{
  "num_hidden_layers": 15,
  "head_dim": 64,
  "norm": "rmsnorm",
  "init_std_o": 0.00277,
  "lr_mult_o": 4.0,
  "schedule": "wsd"
}
MLP neurons of a small language model. Each row is named by its layer, matrix (gate and up: input weights) and neuron, and shows model dimensions 128-255. Each number is 128 + 32 x the weight over its row's rms, rounded and kept within 0 to 255. Numbers have three digits each. A neuron's up and down rows have the sign that makes its largest values positive.
After each neuron's rows, "fires after" lists the tokens most often just before its 100 highest values on Wikipedia text that the model never trained on.

L7.gate611:156148140128188106122135114086133116150119101072118100108145159130151122124128000150218131129129119180115123104147150127148138149069144078152125138114149111150148137176102112087124125101109123115151120123126047171128049109129193094132129097124198067163160151089151117130158105111177117117151172192144088113138147082128119125049117116145130114091148110123091140174095221113149096151109
L7.up611:128169152028178137088075105178161122120137082109148093126142100124146147117082030145144102150126117133146119080120134152114133124046102072155143127156134105147152131084125094103144140158112138098147113099133040138075110117062108083131142113138184085097099123099141105093102093152191089092083127176119045075099137065135129145089175199163043167125107115119175106160102195113137142166141
fires after: "9", "0", " ", "1", "–", "."

L10.gate1013:108080160152124156109160090116166148076174078095129109093095137088112152085183148166162176164059151153078150112161127144143115140145147103157130155092103125109181182112216062136150090087038135097107152054173137155116147138115103124188143100153125150134148128084157124135159143107107132046149128085135186123133195131145120144138105133128100149138180103120131163123173088151070143055111
L10.up1013:086135107073133091162141100163142135094113157056170110119120069172187108110174153128138088138092131142198145188117113113117119131132085156160153132137146126171161152092164191103113105124117072105151135114072120076182110144124076105167149146086112121155133114120134110094150041137204129195057066203186108110128122063166122166111094131129115135130139090157161115185127190119148096163069
fires after: ",", " ", " (", "2", "."

L7.gate1270:135090094148162160092082131101130153137094127089125063143143099148077132125133154129145148183114115122113124058197073180117156103164130164117071146175106159112167112125122098133142117170153197096096135121152151110161134103101163132131129112154161067122111103156167151112127082121064183122066116134110118057103134148129163090139126113133141111078126074134129121155138140097153106138155
L7.up1270:169130152126144197120047113165081203128158096148037126131132091184197083136088137178194124141081088186090169122124082097100092125151133176119114126162085116169113170154096174135177127117126167118132043133163126143124122087153143086142114121069200134117117125165122225166138170191184102118131162107154073113120127092152081107126087155119078142115139140164160123134155119104110094193151
fires after: " ", "1", "2", " the", "3"

L5.gate605:117131156123100179129089076127153117156086107124098120131123148125135138135157142131111125135140128101144105117159147160145168115149121118095135074127130107114127102162101162118094109108137184056141144190132108206142144121151117094137128137131184123136201193135117155139119152158138098102107108174126124089149094137083143162102075093130144043139156161073118116187107119203064105167148
L5.up605:176082137162128109114154111126057094110173084057148142146124145160118157166126167157142121093101100121197093115089080127121120163128208133131055093130112132146122165142129123165106122102164166120142081098109129121128122173085198112165074144149046155127182121173096091105172162106095118126150123105130160153096157167141104178138103136129116106128055200075137180117101115134182127150112
fires after: " ", "1", "\n"

L10.gate1021:153107155106119128146046149106108172170130124128094165127114117187083173165151092106087109131173093179139179089118149076079138150091135121084134142097084089141124131136071147122063097136077069106147119178096115178142134109106145147123154153130158167205166173095137131154136115171141128138074052148107128182157177128151127081122096138113088110140186121212105159132114085059159106116090
L10.up1021:192099147140062078165135164100121144101153109133088131131187115145085124112138115084109160192125119111120121050175135149114146159129116188125104202117154144162137107086096114149074128069089131159135093162143135098133135127173118118101077115134157103118165104112101113123152186117129132133141145108115144179147177082082093146114126155078166114128127128124118127094113137100116128167176
fires after: "0", "2", "5", " o", "8", "6"

L5.gate542:133080164160098075112141135178081124158110082146080136097135075124088112109098114114063129118117117087123114132129163133132077135119121091089142123190104138146117165114210117128156131146122076125134158100152148103114156176181113116138138163154150094132127152147152147126230137180083104152140124147081127088132128156150094095113126127167136139142160165125114085054141155109150193113124
L5.up542:118077124148098077162127077126182076027076142154123096157140116107152114166133103103132088170149111151154120122118141129106122150121144083098177141161170176133102129134162128150136106156143115121145091067129142134160108131138120115172121120080152116112189120112184132182170115155145140146131097127095123068127160109137088130115079083102095143186137105126167152181138140154166119152124
fires after: "2", "7", "0", "3", "6"

L2.gate1387:088120127114218137141127151127142119083109107148122093114137123142121120067166138136067138148070175142102102139114085171092185137098063095076101089137113135155156128143090106115129094115142125111113179144147070107119109163099159151094121161126114126177062078125138148137112117103193095138103111136100148106166131161156115145145154102099105152163127088165175189089094106144178097134177
L2.up1387:066113131170070159179093115065110112140126128122174092146113125151088134118089115092125165061140091146142150151104120169201138090118123083137117107161121091138131133109081103147131170108146130113114123099112114121101077168087106115139170152089151185101137117123134117140145129164125088135087102105078110177178117104140130093117139112110140119124122116097195166156076149162165165127118
fires after: "9", "2", "7", "8", "1", "6"

L7.gate628:154135094113121128158079146074113105176108129105105131136108174154090137186140161104134122078092109125143149133119111126169164112142169119075122122093078108118076177119122154182126149159138078140126119151127140113125160087226131123180152142159137092152141135191150164168117139119148074118112123147108187146145166135155110083132107102132157072110176164142137129115081182140146128153178
L7.up628:101155174156116044109107137101121168128115140098096079160127181152104142139137198147068111106145111161131127132097152111159157124098099138077120134095111126156077090085101158148081152171136140179103186096134044142163152174190157129093136100135153146101158140151116064198100146152185082127088158141083092127157113139129175073071074143123153098153119166123109112136093132040111135088113
fires after: "0", "1", "2", "6", "7"

L10.gate130:154173114161023106133148135157130160157143115117193121093107126104146125167145170163110132148124118124132149166158214095163124096151180108142149097077103131127085163039161137184152092125138078162192119179098150163112116152128121125098196091140128134106095136092136168118070130155129082036150150143111095127175143068149156092087092058133109098134165166037167121133169112114132158083119
L10.up130:140169157128074109142141131156056139069149120102167137088172102130105092148128087151116087141098129116171124113155159118182132107082159143152113144197193133115077124107191147140111107099116115189124158166146147137129118156128127135143195071121127128112118160102148113116131159115126149070101145143113129116102144073109063118133145119126141148094126118031151094112150091174138124166111
fires after: " ", "1", "2"

L7.gate852:089130137120136153109098140210090124107078099083135149165164097142095096113105174132099179148121133122172076073093147139184137100126080072103081180093119050167121099054120092133112119134126124132125114160140047058068134099072148186097072148131140106146108130141152091090158110132092144127112135121125161095137156138177101121131146124158074180103087106160193107147135080136181174128162
L7.up852:134071123129152171090076104119136148130073137111139112089092115121092140144075097112060158140093114092153123115100171098129127167119076101135087160073157123167113203135120062105129125117119141146078117089220130158111154157103149105126134145118148155195072140184188062100174118127161156135095130073031108126118157092161103129122101117141067171078139167125124145161104117130098097159171
fires after: "9", "1", "0"

L2.gate450:144163113125180160081161167092173089132082154134110121142102117151166076118088112161095096130091156094146102149112117153150154147185007119148149124118157106136144161123096132092151144111083151104118163135117212129080131127140168115138192128175107160097093128123159089091202133200125090145100139149083155153114158173152096119143190130118122109187130163159091144106159160143180129116118
L2.up450:118163090159118142171110095123080136104107121131185109165105165090145076117087170127184139116089147131126118106160120154144131182134029187134165165140133105112153121130100131118161118129146122120119129135091183155122081140081081068151181118169183082102165154177121125189094142124133083113143138131149120150117073113114105116130131103159146035124122090163195121108144065128182089105163
fires after: "2", "1", "0", "7", "9", "6"

L10.gate723:115105091067107080144117129112130105095132109114078143079130122165164155070134141126132107093138123153098124087127093117121123065102114181151086112148139138181130091075177085147137141096115141166112122196174199102146079225095105080141126104155214084127155140159138148146149130122122086136106134119183077160148124087167162144117166111170137172102147059164123100069137155162190102148116
L10.up723:134125141145117131124122134143067100120102131168141177185190139115170144106191148126074130098126156135193137150147120124111129149118216182142155092113172174092161138127170111145096150097125142148122119117163172169093089082161157131132128090158133142122156122141066131084129097163110143094134188101119112108121119135106171131115094126124228132147047097147090061094151219124109145149147
fires after: " ", "1", "4"

L2.gate497:094127164172091144205189118075119116135134162110157056154163113126074118100142126170119133181144131139118138139188129137189113145157112122162131110076118129113134116205093090124113080116202150138155169152168155120174147117119133147087202103103142087199094101128119087053162140104119076139088131153119158083065136120187064147087156110114084178086131133156111118094164071170073110178150
L2.up497:143126165160133144137148155109122136150056066161144199099125144113193108063122071126111113080104105118160124138111193113145104165111196147175172101076137119144173124140123204131142110100124144126088143201142120099119085060158078158147131147136117118079127151088133129122166126130151142160139105167129143117112107130150215125141116151119078129151119115157107133121084114117088164111142
fires after: ",", ".", ")", " the", " |"

L5.gate1452:072164168105137135187113092105077120079189208121092140122143102155088113126085141131125124106105192149143135110118151152147154115129140167137183061173152164182099156155147162166195129142149123112135228144205124136083138047096171132144167183134114136154155106162161138149122194114144088172106110156114135171072154173098148107114183115074181135105125097125148130087178120150144088163149
L5.up1452:066188136157139125157102154090116113162079153167140157139147133122075141121115098124125123114165093087160115086147129132204175120142157109147214093145129155185087144119059089156112143100155139127147137119143117112150125113184167139130103139179137142126127181151183109110084130204172117115124106114109157105082144216128122152114172131117083135066125138150093153140125115105069140192094
fires after: " |", " was", " (", ",", "."

L5.gate266:139120111092070125139091152133097092168107128133181174149140113129077154123155125170117128089064073116159096103157174103100186129132212131164135149114113125104202151123117079162153063132097062055147162104153096107116138129153121088181059120126150098137146148154098103106203129128157152116124172093140167123064123052163093071101076107106120133103136063130168113087154118094122107108151
L5.up266:144124074119127172106134118143101161133128067132073091114086088118024170091143152122122111124092122076176054135111096107083085117154105138170151135107146094170161089110144094105160115140101077145107134135150139099121084150097157155131143132131151153085103106103109127103177061075097128128142149116127113096134103177154105152099047105116108107139143118124152114095073036127138200115196
fires after: " ", " Gr", "6", "8", "7", " L"

L5.gate932:127089159149090063157059147136104078080149142142112117079183089116125163133157143098140113108209133127112135089136125164122180127094136064147126132081123111130170120121156121167129132096164166073197103171092150121107146127125111167182135103129131111107137145115122163136133122130170133132144115137118155124118085162134068047133081124079095100079115123081119145120161167157147108139141
L5.up932:110185090071156111075079098152121124098141130116158125189092136113152103144129123142106063112046139168124095088140123141108063130144050147082090127077124117139165141147186084068099126149108091141129145127129090136141063154050157168137137130140111202109183141160149139164155155113118124137079097111149117140078108134117133108119091146106174113135059165095093137107133097122140125139145
fires after: " ", "1", ")"

L2.gate979:139165151086056095172131154099126098043186145140125153137130154136115126111134115113159095147107156140136151142114119132151157151053067168111151097081161186123135147097133112160123139111132063133119113091150125117176090161116082117173159145118136085113097122137171088141127110136132090161098207124098135145088090128097081152125107143136078146069110065074113135143095130176148156124139
L2.up979:113138167091112084181095147132124149147156104116155093105131114135118148143140141116154099160123135143139166142101112129084105152161064130120135144103071078073162134161180123208091138154090078090126130143130106084094112181104079113144174062067169131125118093126177080062163113103128184130096136098090174166082141138141109132151115078126184098178110165121054143126116123090117193133125
fires after: " and", " ", " or", "/", " &", "1"

L2.gate686:143085131128087154123160162116130116132129102135131107104120063154152113113148152170148130121109163137098093127156119113092141110115103213124111190135165142121143126148104120140124093152151095139132087139138106094126118168168129094113143159142105133161152115116154127117136113034124115150081157110128160106151106123134079141096179152180142113147147121215181125090109114134168193123123
L2.up686:081138162100057110148158099104075078107135136119186077150126135120166109138114129091118169121127118166148148136153145137119108112164102179174109135121157130144163130166121116158162129187085146142103087112117124136127130126141121104116107122128186133177170159116135109122125145125125099142109130119124155128168132148115146186131125113113079155145107104160081167146113129107142151099143
fires after: "5", "6", "1", "3", "8", "7"

L5.gate306:131081162107154089093158086095118147122139144093101192121133120153155106094115132175153090123073161183136125124137086135135141099137068144147110126158110115124147132128168151192079106145151126097134102100142096151153124144084126115126080089109185111126139134132123171094082098100097088105106125098099091130134170087135077096114170168106139089142113141163139113098172157126139135100121
L5.up306:168124159092131144120129129167158131091130166089056154138152113096123132136171086138149161097097121164152172103135129145179047127124113139178084179128110107206139139118175129124103169122186112125151076122151159124101116091124099087126151142103125167149177136133117178077164163175212137120110102155194099138102142083132142114081134142157110137197081127114129109086138195079171133176094
fires after: " ", "1", " on", "On", "2", " ("

L7.gate1232:070173119121092057126136083112121170106146101117114137137117131133139147124145167113097101112124138095139125163133078192177142156100080103078072134128148165133198124093124125147175145096135167154145119189208138162118104169115064156080096143135193116140128090083120100085142174083121161128074117130113193139129108074169144136098169148129076105135145116113125180153159094128160097223101
L7.up1232:067091114110099128040134059145103084104136147119142173090099101138135113194149100191123137174072059094127104128181100180153090109160091184097110153144148197093153183113144066069115156150066123080148128113162175129153141155080108169098094106088153115142126120088132103143133074123122117107074077104093150133078157061094108125131134101195116116159130094129140170117171106186092131077099
fires after: "8", "-", " ISBN", "7", " ", "0"

L7.gate335:118094138123063095038146122114129146128083056154142162140141124163127094189127123127185131099113099154167133166149144122147125155117145117130166103071104073139142197180160116099118178117147133127101133140126168100142066157162142159162120052168157098118180181084135133134133171096147086140139177153092142087170120118106154116123144177147155065132149205085163059145106178186145181153137
L7.up335:128119155117117178119111160151143150051169172112129121153215117138139144103149164109094108172176113117159108091155124097138133072170116147114157110152128129146081086080124144113122139141122137163153123192129145103114114118128127129133134129125137123114137086149078081147129119133123135095127127076145094074154189121136169130106156068136083143138120136064161190168120153169162120124114
fires after: "2", "8", "1", "0"